Weights of a small GPT-style language model, trained from scratch on English Wikipedia: 325M tokens.
MLP neurons of a small language model. Each row is named by its layer, matrix (up: input weights) and neuron, and shows model dimensions 0-255. Each number is 500 + 40 x the weight over its row's rms, rounded and kept within 0 to 999. Numbers have three digits each.
After each neuron's rows, "fires after" lists the tokens most often just before its 100 highest values on Wikipedia text that the model never trained on.

L5.up578:578517545417461510406493513538502494461444529516538499511469489506463389537543480535494476516474545422488541511413490488518455588524509456490498550497463502513455482506481449484460490529496556499505492543541425466499493485478458511475473554487538487495507582461479408483574516517464496448459503478519545570496436509555453533572502530493522493511448498475428503529502452481506466515470554506535443503517465549469419571505521491544490503557556464492565469557509507544527459545454431566450507467507428486451516559433475481524525491468519484498495433584457569560452540434430510509530496471458430442575432427543508491560478490504523459500476593458469505454510541533514571506507471546459441481512502511502532491445497469518572593509455479481536506501516531474467521571535529
fires after: "on", "in", "im", "ib", " was", "ri"

L5.up740:548516505489490497469544492414492554512414521496471508604405471456529501520427449473468485468485486511464524484470461506453535467513508462478484491529470523477507501469455572434521472519457486511496506582542511540448529521453490478482488458508581550466452542550516455534575527411487486527441517487500507486447550484480447516511518560501550474475544505561469526488510479532609516534466471522552487454445538448532538509539443486495574458532448531542476405530415547471467517494491580509533512490478564556574452557449525514512479480487466448475484468529485490497398636508493485503496509551506413544558454466535456514481474493486566526576481518471525461531590476514490494468531442554492526462517526558547534541506484460415545527521498438484465466527457489505499491470475555
fires after: " August", " July", " September", " October", " March", " May"

L5.up625:462487480450456430533509493506453516501572564491469475469492560497615432542461463408526543538542446473513424502521528488492461538421506509499480470510505553450562495541508561488441523568473450465491501490556455465472541443479500443482491526555476503535528508454579490539562487488537443531462509472466549503440415525467501457399429568546487505534477501490494470514541502435479487560461480460535500518524527499501533455434533451551528470570451502470449505501462562492449472520548484502500469510492538558581473565467465545509535407453532561483530497569486520509457534474485520514500420474524508432465487553465491529473506508560599564521528525572509549523411565481505516460547518534436493540473512529498463486488541526558491561466447508553456527528544506465483474525465500
fires after: "c", " a", " ad", " m", " En"

L5.up411:527454576486479506429541514515423495547493500514509509586459571489458506491518501431474537531585434486528461498526478534516536509430555542505531540500454555436442453548425417482434476549442525460529493497598503456454450520532459523519459569554454461446508574529490453511535548544499478447458570440492500464518509544550553488505515516482562489543496437489512548488513536509489475559486485483443450478514533498511518610509532533502532460442554471440560504498501502482516478474498532514459444559501502474468572432415567444492456453539531554431431589475575479494559511538533549500507537489495451509575495486473541494431496487510484483518507492497538500466488543463417570421486518521481511501523480531490508544457510519451515535522497535503461492417521545466495532473433524
fires after: " the", " dis", "'s", " his", " a"

L5.up638:460497490553455485548563425476506530503537535530510509518536508479448475491512464523467467521546477527479419510515520437522487414444556453355473461478507429443522594538441547508523545534509580469495464498512397487543439493571497531490523543550476459567488464589423460468478481514468492471556551457526513539487493453513461529502521507489554506525520559495504526494524477534500499580500434425470546486469563498443436480488547456489538522525503510455497489533476459511547404548446496515475435492481525519522482501504520529517513501611588533555555473465526512504520517420451481527516532524598548502484532461501567495514533499513572447463427483497511507485467537411509422562491522550515490488504482484546511490507494525497488503481464546581460481467505551518546520446493445
fires after: " f", " the", " m", "y", " his", " t"

L5.up680:502521440468531529525505484449455457492465487512448571534517536571464478540475473414529559465538463486444419467486509495535533450543490543452476490499457492456566477525448432474472465561500498578487545503462528469483566464507541417485492551393549531419501538523515469518508409511461527531469444437480424466486514513500522519509580510439476552509496502521458518534464492436431447527522501505556529461470493432491501528515544466498575564541442473474489567496444575528465457495496544513538597511519535471558555529471440512477444504502477492519474508492496494519497475581522520511522571497614462546495494503543528458460515498508527557501486580499507540477493513427508529490476542480465546461581556544471569425481448496481499462482564445538522507492516489491544459543409527
fires after: " be", "\\", "-", " B", " St"

L5.up369:493483547507482439465488489516471454400533472452551445508506487491518481449480508470449599512555501489515486435527527460501528522540518529543544470463421512462418417537473480449531537534508447464503572515560526543518515505498467451521514548457497583474501489534520418530568427452499526534461563488606462490532471515514562451516496428547513530515474520529513486484533430554478530491506474459462536491488537424459531461555478474499570557535503514458481485522493480523469443561492465564586486447468474558496436580476469522460548500501377481502584486591508505536532482513540484496523496525531476466445508521457497471503570517597537613457538499504468583513515463524536456491537525524483509558542429523502485497427532530472513475514494463486476490477448452509507440516488501
fires after: " N", "av", " cons", " f", "s", " Ab"

L5.up384:542480513486499512411512499476471495420469427481559517542513525495484472493466523514502567522540522479446471524433433518563516472523507540473497535513482482543455452468479469511494490552577494510453434503548476531458534456455517476472491477548554533457502464504489516556468518468527419481563538480509520449459496514487532551491509553540447396530556490568505550475539532636545502482519527479489471463380537554513531511508524420510469489496532516510467479555488430473457463471539568539456484502409487536538458513486553561426534523541426485452450535514483471603538505546485412566487468509473501407497529602528452494491544486512462487529454514496472464460509459494525496546440445485535498494488577573490425498460423504498526578471515510496554481463552513493503463504509506
fires after: " contin", " start", "ac", "anc", "d"

L5.up78:493457509531481454535446478509499597461477453483484586556499454512482515522435558473601519478506475519466484407514504581528507546492530507453480490500495540452482496499486507482425552536528504501482530553477501486385554531495559525553527485532531483543421531468410504496520522522497462534501495465534620549422470495578550437432378521533529462549524516491455462559445456500458498536461490458512436494488537493434464456507598520478467522444568463519538542489428467528590563451518423517510470496512465526529502523396486523503507445470513486586526524515546506523483458514498536510454495455529487444470491561524529561455466542493500479510504535465474432468546450481531434486461451514500486473509520523461550533528486498503513520473581540528501528468492499459506529476517461
fires after: " pr", "c", "v", " Pr", " tr", " gr"

L5.up441:511469500494496480432487438512560487508530472446516493575477499520501485568513483375537570497534455445465525448470467540474502548637551499476491438478516506494435443498410490497482501488514494431478554475513501502480477536528472503494489494469549473435516459597484497494533473546569520495538449506550515520426450454573545477417522502466423522575542508596489511469553554500519460517504495521518491487464523497523452504550497437471523515551500426545533446519484527516483499485578486553499524504498504551517596515465526447503510455444519510488437478578563507508535513534509512557438517463509542448508490490534471501461398543502435473539503512589548532488522511540576506471491543474513553445503566594499492472488501455433515474540486422471509496463415516464474525502477464
fires after: "un", "ab", "B", "d", "als", "it"

L5.up543:565425521465535474484524552448511504474479480467477492477409511445460480471484549413489471444553459484511503541535488503529541533570497551532481502422489505472503466514459498475510493633500489529529477496491492444492488528510441498499474582535518560576541465443514518485525495492468428486492516529498511496506500492488490544381448541556535523528523501512436540534535537508395507544451539450509508512533530448540531487566431534538527527493477423442466487543422539462513518533478524471484506455491546517441486526448534497506448519489546419551542502542498402505541525477421464450485538510553528516446525456521527526489543453430481460537541518471606516518428479474572454468509454497510498529495447515569501594451440496500523568481460500484498448455546596504481499547540524
fires after: " ", " dis", " P", " Rec", " w", " c"